Weights of a small transformer language model.
Architecture: LayerNorm before each block, biases, tied embeddings, normalized queries and keys.
Training: a variant of Muon for these matrices, 7709 steps.
MLP neurons of a small language model. Each row is named by its layer, matrix (up: input weights) and neuron, and shows model dimensions 0-255. Each number is 500 + 50 x the weight over its row's rms, rounded and kept within 0 to 999. Numbers have three digits each.
After each neuron's rows, "fires in" lists the words (lower case) most often at its 100 highest values on Wikipedia text that the model never trained on.

L4.up731:593493646510504625504545483448466427519551536523487573543454528431524541508416525479503489538461586421384553511525450528581452472589496545517571457449531542476450463400475527559598479475626590518533436530495615535523462461502457509447503421489532533425534601542510550548477547454422526526448416555534461406479449452514463533518516510447552503522510498481420513455507494460456514549506471514411429544482450528494498471602472489517507612529542410629502552494505561492456574526467547541436520507494521520499495472438521387511427528415474493490452513491506491453545485499458442452471498534516531482543498522427418492510430490450447482563508517569485477474489449511440474490520396610566531442489613407477544460459466449493452519568584543533466433438496587493436458485431552
fires in: "with", "include", "included", "without", "via", "within"

L8.up522:469463484534533468454493466514512527559476524480547539580483485523488542492392523443611457529532473473475418520555500521585429457419474483577384495607525478483461396506490502530491495479454454528471521513552568491648559513484536534443453464576513380497475548508423459544537534524534486540510559466524459505409430485536478488521482528637560463550459485507470465588497437507481505573440481515420508513532353423511442514557467514440508578490517444472615504455466489575517558528596520439426543480477552445387479463510496423530556535431460488486623386502491425581526487533403504483542444447518432515521537451532530498531563479525551540475520456538527464588500492509564450474499459445443519493528552527483477448569490556473580376478516449570509503419416575576508504554520579
fires in: "south", "river", "lower", "north", "southeast"

L5.up26:583476524551550490654461436490394437519456541447482516553467508499461519486537444511534509517498480481605452472541533538502438540490534556553335461451485551468493459553479581489484535539567528546530497513574540529607459577493439548454513514416445470509571529538600444560396503452553483495499533553473538565570549524448532510477602521439479457468536479548520418462433431475458543456479476493476551519441472531418396521557472477606588489554468533485470586604476483563510484524416456549586474484451542473485516471456515510425516523466473568545476519490487433521450503447423476547480590502516547443515520417592499471516426507510520443434470589431420450449592500457500545480494416420390553475558441402482500512523489495454522527511607472442441549469425467515550487538429535
fires in: "final", "original", "originally", "initially", "finals", "review"

L5.up790:556407514476541443449460495478462489402501494417426455571481557410536636520456451495538531427465590519487540488533464490524534541457492460548519556474563619365500535465523488560470519565589553454618522535440563414524482464473444498529559495441452471422497521554518530505448389556463431493476430504542511519461558545467415500542422464445511451492533490547455525609538356488459484538439483518476527429512434411463544560462488430550532535456511548486538557567485487495473536601445547580442457508490577551396482467516473418424567525489461527460588484488545548493564517449524488450575524472435526481489542492514483491450496544545426502515467543601420484488462491494546391481482457569502515583581480505651467439488567449464492527516482512560516535465577523542447515473494510
fires in: "with", "on", "during", "near", "in", "nearly"

L2.up435:456502531574481490540560508472573490446488493555451534396456527506457513496557583518530452553522413446585543488542566531497499511556478565554537537572439461514472593511536530519551591430473480445639500475423512484495418404518469443467493468476484526537527554498544508568491540580465605420525488424484471477418428424496472504569452528480453428530540470567509501436541460535497481482567506507417472531496472647486412437539496502496445393426543449460432404456586426505508505519499583583499465468566578497512499504429497449539559431494447476469513601585474436563470430521568547469527535492409478534488513493522437547513379567487523529432525500526510557565468484548485476544472512503401474541534459428421535582473521484641520563559473493524423524398427475522493471525462542
fires in: "year", "built", "years", "responsible", "example"

L2.up1:447518522487506534501522474485511458516350532543430629435537399467478511620483480550581526467527557528584539519477449390584476435505479470562511515549429500558497505481500456479500474493546572434534533534493466403465618493464547508461548558448466447574517524446482527497538454522498500504522572384389589570388512503527539452564470520544557613514450453562415544522546577451484448538435465551471497516492520509446477486405505424505523431514534532378479558436522412475507587519571427506429487510519506435450445567564508419536539537573530466504590534481441500456569449510534453518527490502508472528544492567479387469544429473543420480450435491536502481526484404523513481409473487512443502563511521586502492535546472550474495482570475490470475388483495533534453612563459535
fires in: "population", "number", "year", "columbia", "highway", "numerous"

L5.up320:501634468498407634510519501466458415557463515538465502522591529465534591436439491403546452414544515444534423477544461460497448414471395522517547414549508518467548503522495502474600523564542545556535487522463423541478575527502488542413439476531511477562514636515456470525500510454505555493574414432571397407415506543539453445569518547587490472538568433480493590490475496478470455497499407511434537504573431458487496515529464522464461489540482532483462553531469466434437620483495503480537503530408530530556534556420528615439514563525534423529529431521518471560468489536547454496510524460507449509447554453561401596529473499507502389468507499585499508495550440522472483461573494475456495357585511408529462521404556508522526509525458522456525486421494475523500559492499533
fires in: "with", "built", "trail", "father", "original", "battle"

L5.up1005:458549507503483502506517642489412490570507483419534478453471452549491459406441563487474495504464466456494484439485465531487485511606527524521541551495494393460469543446477440461398543521522490434475542504512472471585535447460505520562513509565503428472462411486444406506369577450600511434523475564516452500533489485518528600516453543574525426574521490581463528524485496471524587485530531513462515505455507463549475537523492508488651461512515405582524536528543465444448477544501537417432462550421471492509428491476497524617512577470482516393617548533488451530538545432444455429411574560573512467454497520510511440543472497553569502473525507440505457490440487442477541510575464461482478483595589444497493407533410496552480565423475554475548461665500469562565541544494592
fires in: "and", "grand", "area", "royal", "forced"

L6.up944:549487536402530427472492452520446501513486525539467553524654604679453537494535434555495483461487526493519624570554472449529524491461456553527456538519536398511524436579481476493520531536552497534566519467532540488549503417467500568478485558490452537436468466418456504516414564510532489404496548433477512485519591473392562451540463510451523522438517459441467569595391568527507546473531539446531472557532455582459475574377465494504502486482549531419480487484451476413546481617578476462443550479492520502528395490533465414422462556411440350574483513479450516538503522461490425448450541494607414501571486482500600480495568490496581450466552508506510468477520504533508488492564442477467536473477539461429560455510571525567557523538459530471463492475492503462520490437443539
fires in: "after", "during", "following"

L8.up723:476528494465655565561440451522530509469549473436586492497457450407550550398465450463494420471456483542497418562503549488571487497568533512491453481531448526444460559517507513518489448479469489462532480508475400387584450554489555429456587490575528579442531568486431463433521454520512607535576427561419519452475529521558553447396522485466481474465447542452515552509522454519549509464555525494548616580491510463482467489442539382510397478463527500449500507495468475543525559616519556568461526505630548563493604514482565501431530484467514483500472485542459460537457562520561503523471453437408530429515474501464499513554455533545448576519560446495439493515491488491618567429546521526415421499521551381533476498532415504449469407499470466534618443481442548495485446524499527
fires in: "also", "first", "best", "is", "were"

L6.up434:602533418591597460462456533541590522427528554506456476452393513527497563428554458452511515504513456471468483424486584532506497401555485561500538493466474579480435544458498502477523474457496443485528472459413501528530545452500433441417554488566451440447508502533477457528509502541541525496512495541587573522581479520545589545574442487490458412436514467466492539573448366528605461578475559479478455503461545490502433549591486469540496508494434482577553478502604495534522545570498488525492484527533437507500453546464562551505395589491445492554515547487529492492360524502498350483560451506458503460471485483554617517574390487497552429549500479498510511472461555493539468589466519483486438517591533459498490478431478355490505616500487562424507507476454504567584408571473468
fires in: "it", "song"

L5.up4:578465479466478574393482500499541513455443438410449471470520504529585554453587480513531512412461591495519419576470566448484550501579384342539512469480556447485606618517589520504527498515426467474429462505463521441546547454432534461461495491530592561465490544519509570473505548515498449394465523470481538576441525536494535448450472542483595480421585474451524537542482421472543502457513516459550425437454513499551489569514626499584497504501442521506584497546466388450461528534437405493519555481449470424484441479521517503557449543497525471548467459449491416526489507605525459428459487525577494508488495455492520488487425602464597561514499552542542483454511513585487527487528374461501463458455589508500554520550579421451501524410504454559512462481486525509587545568461528
fires in: "as", "sep", "associated"

L4.up946:465438516484425487503531497482602485558488605490441467587540531414485509517485497538467432376474536431545564483513515512609663442547514517551525475486550463493530467470401503581452525531440543481616467568538462439510471488528449598552644531492520553521422470512465545535537536470366393459455482406585543472473408556450458544539468522501450436501531508390465536512449475461495447536590502495492461487533535479467446518462559476443577554547568469495493470590411520462440565514514507509518535454438490583456515518564571508487443474516532477446519449574489497528575426473502582428481401610553501453589396528569616476481495528452490485452534556537562506501560507490481539510502518431528532510469491499524499470453464488475470434489465520534540464504479484500438501486363491
fires in: "under", "back", "out", "over", "by", "at"

L11.up482:583509423517601461477455505527525475518502461579435437435550504511533487460537470519519494481423440525460502460578476558511510393563559530502519487468528513451577451534520592502518494521420568462573443483581501513598513462537393421551532496580524628481493539551499520577525532537547521456491407554549601493457489538518537463528483581451520500453417478515430455478458473465519527480506445498539465506509538532434506544466532387541579505428440454529487467478496450493424516458496482486535512585416412482461500529525551491464467531529524551454539579479569462475363452509572554512524480548505443525486555580669571486440569457410527473463440471555468469529506547500554487481483441406519333474557452466553508536470453548476463500379501609484515551428469441468471452596520472
fires in: "in", "international"

L2.up26:554450571501458497513554436499542557507525494506507496554518511460413403429410468510514418447534572551543519490519451472540553445491461527523503520510586464511523511555502563535511480602558465563502527494539436599484542539424421495561505526504531499496510470407566512505436532444452528462540530564563561468519508428357458433534435547502515377428484417475426514431542552535486519510611471603472482524482456425524551498458533548608488486513575542530569414497484549475491535493543491459502513431483514515444527540450462590477397539545524461483429444526542510531483414610460549458450483489615502530589488446469429493620505545521555441360505501518420505478470430552416485537494400456444568541524510482551437597525423552474525493506456543416556434554486525513426462503457506
fires in: "as", "at", "until", "to"

L8.up757:511534534462436518471547503527494451519521435560436418558534529551500510489468530548455466521472548434552492536492471482441430429501429434521530467536488516533513486473443427596511624451461510523500482434530500576463524625529419479448416520451540455575491567460510541615475485352493465599502516484460438462391439511508530499528526477554440565476558555504533537478500478546416559505540487537510509455473532485567420505536485426521503585546541503527487520589524535512525482483572481434540520505530552497461473483405504424492481512549483593557500400565487482526543561494448545428484527470572592563514507484510478539607488379447496440525506511615475475491567573503615515395507432419536514510530497449442647415409477432415507502460405483497528437497477553455431474570451539
fires in: "with", "within"

L8.up405:487499505538462592492417487513567519473501581603537533567527462544524511448497472430528539394498493424465448432448501479608512423593485533579506438429534426492523555384443570581552485561489496575494537514536566505546500565434445439459497434446517423562518483495628453553495571491539593545465489454480446598539451472533505467663587487590414529539440492484456584557489484452408506461517513509513487498538504512544433486457468598399447480527518416445527531478474542525441430440461497582556476472580448495501515563494490488575408453558486436555547513494516552470529568510506505462475477408490567392450487497491504543519476526501507470487421496492574512445560494520504532424419454493517506506590468468529448516518543563496492495491412412470478429489541435469443594540572482
fires in: "while", "more", "although", "based", "only", "such"

L2.up105:563594519464580478496442453598500519490526417429514556492474468513487563550447549632494494555539423502520506485402393482353528521491498513465585532557485551544501417524553471543459530558564501617536499468476504536461445457551433555584422477514491454487476483468522511452552495401543411551526510537460486507473603527536430478496544530493532497446487422561508475444483524472526500502501490536560418562479497545539454532478436468553500433464502509429559503549534570539562488548496543414455519552633448554471415456490492495444515468559521414517539445545507413377488446601475527512481489548485548478623505503512492479426453563495529365471444390471595472502494509583476541515457537570499483504490511465600498485552595520402467495445447469460517414487511445524524545560547438
fires in: "politician", "minister", "historical", "academic", "political", "isolated"

L2.up989:590572493516464460478595474493473477552451488501473482530420556488535589513541464459461454505474509428454535485492579493502519455470488488552553481442481519519510593538488562506509476430428520488501481591488480456423442537472566528490455607564547504517478572490575496412475484503592471535536412559541516584446470511555490496496512551453551414521531501523451546510498477572606474464497497518581490455425432423519454487521537474503506636498525491467451486540426559500488511523452503513450530540517450545500524447415588534477392487474568457540491499469515424463514503460465471522425476474428511498503524420516574392534523381533551458540586580448411346581587638557518534487512502500515486472486545531558428468466651424548589511505495462473495370377504504484482569544454463
fires in: "2000", "built", "000", "building", "build", "buildings"

L5.up247:499513435477436577501498486554389541394473566418469443518512546514514482500536538537455439574474421472539605436478471429526496531505545560477420450560495514427579428529483503532466533493534606497458529445457481553548463454477491515512573557485412495415460488501533457539501517428531467485525468459497578491586545519396443451510475478440481534506520462491446496505396444496496488539570434548572577427506482583438520581493481453516476571541468497453499523444511505434454407550434515527456513501398431463410502495584553531524445512461504530576542450459579461504543613503561466512488557481613502580593422616532485453433337490518534583401551445520441450494514492542524469498621505484452546534535518510464452523466540511470540510595542505526485461477516566538586605467495518
fires in: "on", "office", "only", "official", "officer", "officers"

L6.up876:479460511463490461551504446577531525536436436439400475499424615447496571534526467496484473491414571450535508541501404499502473521627445547585496472485475484497479497459469444429392524410483552459544420561516477563523542531431476544531522473455452518426514491448610522577497555507499478571471521496485437463554470571425577519470451578407481477528466433524572435538455539428495545554448443443501511442481443491525459597529542458584505548509481458564589511449485571526576530463449525447583485538558481427452424496386479493473433469445481579515558517471436475454543524445501495483533453583498589450516502415399475534442510392433524522481499449475530574556539524485499479511584504507419495561517521584478533626382509592416564555570526538517527540541513556520519498495531474
fires in: "original", "new", "originally", "serial", "william"

L4.up895:470547531509510500509547467465422547498472413509480496526487531563517478477490517479551508566372539518460544513560453533520454425502534576524435446465574479519532449521537545472624495557534491440534463474522470506573466428441497633508491392538551454467539533604424504573491577528489552476491518534407510400481526549456482477494474493495453512482411430472438561431545518486507514568524422532418427495517466521497570503495507460539594504529511500640523603479549437503492536443509472496426508565432364569442458515421494536451576532570494559563477494440497485401547538450507486445481621488518525487492466571474402472444533473457429460561559495598523563453439513471385445538508483557494540429487564494485548489518512562553492547473440521414441469384523513484538488438483636
fires in: "but", "while", "although", "since", "though", "thought"

L2.up112:472498432558532390553529455398458408534605493563446519527540521531530532519464615541530555472520529499502425544499487522491516473405393534478434488531471470453434550621453518575553460570493544436548590530448540488560459498429540456420484464502513506560520523509523537607473511389567463531472408530552535448475575502538495497394548500548418593531446575474564496435429545485496471416438485563491629450442522591447550508603462526385520498542492550455538498484488504445517513501550529450489447567547478487516461563400508487527544526461485436484473421566468495495479421521483511495533514466502541423547540548349551471503471478529567452505548511568529538514487483467520496510506481502457491570502507446551449480492509437501571500423566517573492513466444613476568429440381487
fires in: "not", "population", "candidate"

L11.up644:500490494422516565486477559503358502380500507379516540538546504515437466591477478504507428431389504541386570520502514490521503543546509419540494528570485500487463421544475458508516489463489486534474455522477495627538411464541410473502444497456585454612486541471577477492518487461463485543501476470522479490499400491446534464498485546496647514521548465491453530415545460563455443483576575540511552491556511573432526450482500463547420407547511548494519464509544501467479545541441455589565494517503487521456532501470530489530510483472532568457540366599429471551520518547554579500504551534624616542582508538441557501504518521452490502477480548648477562504499402473486459575563413492456448528509531440463493495525471500386497518592541527504393527463532417491511420466489479
fires in: "on", "since", "the", "at", "spent", "spanish"

L8.up505:503409507507560523504515450502560492542547464466485424524481487564507565484527416592484460464483522517565497481504476495499460554528561579502524512492504520510555534447528482519463490487531659463583481503590478484552560550491473485470446536545424478552492605463482496547459435452413431460443433518485579564512488587534438452500389456565512445442418453561454462508539421464484494550498562521537630501516534481457454498558464461472605465480407544461666445474633460516491579469572472582509511622515512422396524502445527516458425488412517555464488570480499470543478558514489461431539469514501477508544439430418533438528505455521479541472454549460517487477568498527577477471466486460413362416548533498501553432441522395436501455518490590465548577500507482527504555448468523
fires in: "in", "within", "outside", "nintendo"

L2.up271:493440475429600578460560466537450522530447458483485500471513513459532564488569557514465395490455506488473465576422519539484487519482605448424515524531532473499561552551420504503406509439537523457478507478488403518479557507572551517482493463585532414434621429438448502498517520516459519486427442563487523577535486605517448405533533514517519494497499639486481542486537393558500592442402491447540457575482324430551547504550493578562476544503551402467506501494501503542508429497543561530487618521461576543618538408474435510477505510488465600430499465503450587489477516466459523529455497498427578409548464490592467520455469476523525461558518490502467554468515469443559493512533446488408407482545533437440441441504523552516540445487553429530523498492487426432455510497542568
fires in: "japanese", "english", "french", "greek", "senior"

L6.up782:452503462528488432619536510487516446487582556518321481501416466396506531455486457476520450399535524358419475509569534647500534550552567458505482537606439543472495618562439503516585503503542531530437522504499455598417415455508522518475405480485533534531549478475459511515510480499548491538503471465388556538452505497517594580468430533549573573493518494518492526560418443585495573541492489555486511545545496546494516449523452561421504499529571456452474480472517504458511482619521525447524545510478519527377575510558582480460531453498528444508503476463548517575395473510507456507547499549385469561468554442502508504593497528493494493442446596551511392533500469539539500469399472525416510534414502495453564511422473496464456483447449519532469485518548535524562456451484507
fires in: "its", "their", "still", "itself"

L6.up562:534531521521520452462488550396448370477547449540516535497503475432435478449511549512507543464451499489529456500498517587494483447543593607539486408516504459556623625483426565532441608464536465403483446496466478517420509513530468521448509528555447452465529470538568551524556495513492547472540617533466505494571573536531514564533489530436522529522587476482492557570580493482419518466393496509498479512520458508433373431487520435580549431523493507466471486467468492411533447662554570493551553503570428490522457416442538438524488429461478572471511522480443537556523519480410515517424524492440473451564442417454541567536449549480499653530478520485416399567522455559503521493489496530593531513502539538438432487434487494543496497478547471491422469561421449478526535464444484
fires in: "president", "year", "years", "present", "end", "presence"

L6.up303:605540513484402461536591510395429566512527501528484536704573479546557427455520493467572483492504493472456533520476505503454512430507531523466401478520509502504465493520535454488553528520584476479578554559462467477544514486634362543517452496443588455570507427440556437534384489520484500520409533509525521449525408522416553476511519527538535581535521517508556535482412501544425492502536497540523484493453582464474574437491490512496446441543551527463479556587505382504461456520599495510537565395525461460489539495405496419476538568460438507457490565638511542479492553592482558483526485476575475407431491467497527459480578469539530441472553454504427456561435484497536489436495461452520513507516581493459508457499545459512447472418541453489462554593509487421525461535469416
fires in: "february", "during", "however", "august", "september"

L16.up144:513517576556470380561644492514463530460520488520471521478524474568514487486513410631519474424562530472462521529526530593513502454571465531503486540590441540414460504460516472540543537500484536387440493489526474445504484529500491506510556540491465581516461448478549578510473453460488510497430487522509564534480587496463559530552511512553546493554421468656370519499492446579422492465497484528580460509411493433461448443560534502508545539437496449602507475517484518592472507529464438485587521577522412446401573458485478555477553508408582516482395520558543424397457534377504478476482452513521541408489585390504511493492504447520516546564489554588428511443492485492525429484584542521506527458470500578502515465536566530406471430492494529484532601480557552455471519446415491
fires in: "a", "built", "building", "much"

L5.up103:448492503493475526546522537370470586559501473460456537564476520582517456444504498538487490465401396491520431536487510515570454502565503535555473541423562461556549427486528443537533518436568458419588417478499479454551432414521441415424520503525547592555520476467456570482471522487477459333469629522368558539473503610522566440498452499510449538537581463493634556546548429482589369451415446518418564494440506482476400489470440538459456503566540605558503534488493447452487502497452559569505545481524478460551436496454441560555520519556507445580531441557493439531515497522558491532454447558585550510470495569566492482481539559435507535498479497436495483531501443496528454502568458550515465403554527488529461527504510452489464522547480472542497495456535564566530487549517431
fires in: "as", "february", "cast", "significant"

L6.up283:396471475453513488538532501569535532489547461480564515436515448530477454463513455424645424531512473445478439462553449551437561483492453502477485571469526499514554492558438436552553476480478544465454510474511560499537539505625514641466492565471444521536504573513527541484473446416494512511508470487524511603575419462471560495451450572500496536488535591431517573494529540584583572415551453616531541564532530546442517535570548455532440451629501531533559561514329543509467521505481507406521463430445514516491458443508443492483430523510531488511438460494519446408497506510473431484467522465618540487533472531475641451475452439511514441460499521541469484555447480517421500443532352492537494567567525515451503474463590542487523530430433538469495541370470550484513470500442543
fires in: "this", "a", "each", "one", "such", "that"

L8.up260:526497521525445472540549565490614462536493531558462533476468499422550534492451528549559456510480393535467506531596549502570572459558525454436440447583517431436506549521489485480492415422491435469553474439543509361428594525519533560455510513480514504494449486489493459480506459501452515534588520532533493486509507538449555599443395504460575555440507451490549545468397433561554435461504479501614530423522568528408564528575444510469512549490511436545620460509529502501556488510435487432578528455458433562488459444376557466449471525505472583588488387503517434525443460468451412560540541470520518472575487561520450591548478508451515576507503592542448462483501487483505450562400595535499599503513477467583478480471527479427602443487468504450564451482463487494397524462543499
fires in: "the", "it", "a", "its", "law"

L8.up391:543471478504527480471513552427558542502513506484583552517561490522430600427425503546470495483541546498479519482533494375437479410527473536487437479469492528540518488524556466386484534603595530500515539517459569456571520472448475527390514492484507470495535380540464534540544442374466507530524468485605558527518583527574523431500480540489566473526461534447447463497458494480567499506522456467554565574460530566479460488528481481511445476546480547574479513423462576490474580547507468490535484525492462519461454539516497427477497367466522473443591496459527507532474599450563597446466423481558487526540517445422513520533538596476532330497513569520498491423460510454582429456432471455493378503455526523441392569420551521557585467535402547553535535398557510609485492503490558
fires in: "on", "in", "route", "from", "back"

L8.up162:444479556446528533461439418489447475429467480498574533493430511552558497671547497483589376577475507501507475423623433550546455551528475487567444551454466462599513451428581514500516493368505447538476427440557531599460498509462499511514401513491445485417530632459490437427460593511503511520490507570510551545516505544452474504507465546491479489574550544469411508509369560546551505456556427488552463400524449495480492545541487458550493521486398523550560453442538495513608483535417447579563569526491503497440503501602502444430478494533445457473528538453509511561483482397485600465460583550502512506570526496526549561449482462463537537521528472552482417516475515484537489547487573485436463474508469450492521547516503538471583512455467497502498467500467506371440533451394483
fires in: "new", "small", "old", "former"

L4.up183:551451495424582494548456401536478427474473559438482511571515468469553504505511492533519482456557560510453364468551522560602577527562564482546428554436470465488460493460443483607435469444539383455449464493468471559502500460498561543402448523487473436589523549478465510486486512453442491478493522529530478573527501502521476448562507501411532443559524547477454542460561555576532525452501611543565400533577436419500476473491547604538613499495580494585581547473544538456451547512520498492425525483482512440519539460467476447391480517359549560576442471464499523493536577456388485466506522552464485419552577463411506473557437529473495543546496544434501582547537483555425410540426490488527522435483499464501508536602521577471466484475588456510491470483541467567519468492392543
fires in: "japanese", "southern", "british", "northern", "english", "american"

L8.up436:453495489551504497468516422439457539490535412515478520425496439485593491466465622481414490461406503463496466606466592558562419576447440525514442429546455473551560460413550527516503451497479441520464582539478493527608537537494521550473600520416468434435511596446527421502492490457447534563476439515484442507436556464502499485533510463548518615411487523492463523512569518469588562449533535497546614452522568484447507510602552445560526498512516584584476508471499445539485483464428441537507462522473478460463533506509458475537473455470566472495506502505497512553591576579515532516444557429414469550563434475419450490478518540535502428467450548458492496507499423436531512424496527476464496500578548449516472543550514420532534411381503555611486475518396598468498613493449615
fires in: "to", "while", "elvis", "not", "and"

L18.up750:507540571435448465528536440568524473400518457450467479521435536511452551522464502534458462502537495478519486513464589566501509547512499555419483457561411490435553572453517402624538493493471513493588459587543434466418423591478578531460466564568529468477565510514580480569557476492311561402557465489435517486537423476595472501528465525528522559495456518525539510409419390564558562458504418464564527528450442467473546457521575471517501474479475447534523434541481563420558481484522535513409502442461499557543509477481498552458480536564423426519572484493515505529467401510473498527494530475481524454413550532569540520479431469535433471448425480454497549519620526527545500583519526454488539526476509510509592535544406615493546461423608539440511466559543538424542487474488447
fires in: "s", "its", "had", "his", "the", "their"

L11.up532:543428444541553401521483503487551531477546474511493422461518608477485490504516512492498540522415566564482598522524485534481576433567481350480456503423581489480486483530530464614459471466512546480460440589394407457491512604595435521417456473358609468514583593506497572499482439444469500398452527551565528497516507544445521511566471505435497438471578486474573559458634446519478498399528488507444495502525548535487459537389498512507545479607565512493510487433494487538471483534525513515498494552489403541453434503594549402507521496486534512501443451459550576452547507491530439512488504574615487526555556506460451455499563416477482519523447435430505516515460531540475555416545472532524508522421591474609513491528511462526561495417523549590469450492518459520477484507454486
fires in: "as", "of", "at", "over", "that", "for"

L6.up63:535527451470501502512455640476367517497535438391522463589533507514462530498508460474492492518464459566598513469462479480540449442490551401497461453610495447437542553613404463468460572503429583453467591518549505397556506490507459481510506516434527558484490572539546544504516447409495504546436466477556444426550509481548469479526457578494563498470506496517461500605519406497491512459519555502531476520559511506458436527538518436528454552550578500475461499450569474510398434570396493465460518488344442562455480592524534459492483473530549453708560515441530517505475440493603552446518482542504583524551490516502510511466356539521537547465500481490559521445541530600549509464425513491453497475446578543438511474490455472460514557586551454500500534472498480557475518518499560
fires in: "on", "only"

L5.up318:537560483481625527465515436480567601583498499488488523507537526500493612549561446462494538494492683548494475489467540576497565482553404567565532483532603429500512320507569503595529531555420485386499456520422565555478436410515549480537524459514561502467545442468425416475464480530536506473507518540494446427466453484479497487483468520464464527517475484451478573534524490457482521468520517524550544491526374518553544573440463426522582517388508480511535445507576513472440478548543533432552543449500476447429589622464476601527545532531495549488513466511461418427580490450509531542558476470477528497500461577498545464394522507482556513449571540493519487544503479468427534499448577519459459436550494415492494496468393507511433470515478456428445451457511522471572564417468467
fires in: "but", "council", "although", "encounters"

L2.up426:475431403446493513568580450433474538508591488504531500509461416467505523496490491484440540412538518488524416546477423486484536563432497560493522511496533546435537536511462463559474441456513599517564524531528528450410471498508613438456425479549539488573563455518504493497491540537562560600566500488507395505536324524529493461520441478514545505505519485549495559452502493569463464462495484538616499509425439550554488540465566565549521478471545480393482473536518463461501538431540585556410559546517455580527516509522610595546425506564513415554492390460490552429484444480497507529449545461495636422474554402508469407542491493667406563439494544482469479535523478469559442470458602450524486494593458514494441489498485519511494516455515520550543501466469404509464538446456473
fires in: "career", "york", "developed", "minister", "minutes", "development"

L11.up191:491506573497478507540488428507421498442476559525391515523441572533549593468411458590485486452504492539539581491557450515595369488491456475443429587528509537423559527530411463523508557489472508526573440461500419504431510508514516544467523488482449477588526511515546556559503441501472365412507542484492525543410450549464484518576506499602593462500469434554455454480417481537538504518428567457455485511477501534444540426541478537517504574497430631504538473528543390508523441515426489499499537391461442422517564458425558466462607516532460563394565553553543506412496608556438463424498532493489475438576547483460568540462570491525511501444496467540459497552505573550506520468461504482443469473439445487552542446506559533469536424565426553498441529476610471544532511529458566
fires in: "on", "s", "in", "the", "military"

L4.up756:417541470530487525477577487532515449412455494502514542532463384550477489499500528484505462541429483531442412491478469565476484535508527451475522455456578489510468404355492434513511479502446548441523492580468597475534523537541550560414533587496478472451535547527501452497533495487545648447476547514489567520536542574549543517482430461426507501542427486458568557658449493473354541481537552489586481539534435432547560530532583478513555589545537493463441530489495476379434423452533534494499587448502455500476497509513485517485469498549512516394472454503471479358488477425495511423477519537640479488427487516516395429554576496500519538517527485588513546504519529488565603513461434502509494468612500497596515423572434553499524507485497514450564515515377487476459462481501547
fires in: "a", "one", "each", "result", "record"

L2.up622:437548467484485504489487475426470514564510429490521514460452475583491549489461486641614451462557506505363464432592595546543448453458553470493465534565484451445498456579514513431399495400531532540471546456481503513492491475530455615502469429518503522494536464513415477450395525533556491501486633559469548521537537560433588481542551602542525513522498487608488563428546515487514533622506491462612461467424505457480507574513515563470554612549549518459513584541390472465489415492533442542511517473492534494449531465469559511472451500458529499418487506392476516373508537518484544508513502569467469513544498428496474564504496459498435496566415525568490482485527487465484590565420508515453459427466525521519498516523552510469504506524521382521374596504478438509488445512390511
fires in: "goals", "former", "french", "michael", "senior", "video"

L16.up555:508414496461542512550517526552464508497505602527467543441478439499520419510485478519488535495557392521415449526455568500530485526544469371517459512540540443449574508568534507479432552531509515465512481459452512475435596516437426516426563474561493451541499424546528526577465512492543492521556437570423470570470522534487454487517542510460510578478547445524550536377557462455567649479502463482532433590436493578532572483517458470561503477457483561534535454516384534488436484539438539539594498527510545467495554470544522402353518513474460532522531413487501494518449387412601424457532605478467528500523611466492530537516485428497530583585420483463497585516581485579436478497478508451465512481490541450431432412516489545543514533402436500529485477497571548587534529530419459
fires in: "the", "s", "a", "of"

L8.up173:550473411480527503553590521492513441490437386485573481535543486535508459417472506500538477486516478481549373526427541495427517468448570422489493503523648421462565636555454488514573561508418463473440432466559463520543550396426498543487536541520450437465429478568495568578533482484477485542535502521431472565455452465500439540460526519452463602436531514613481545514558494470491504531582478480640497544489489443529464377474525480492558518551459538557407454470567521470542521465447586535567462600429476520498484552467506492509501523477467518481520483579537441524524477529541537575506493456578449546513529501449495406452485494470499442556506435501586444462533504554539501538497446342513568487438568497533415573447491573529474498536539535593457510438561503515447502546395541
fires in: "october", "until", "times", "on", "announced"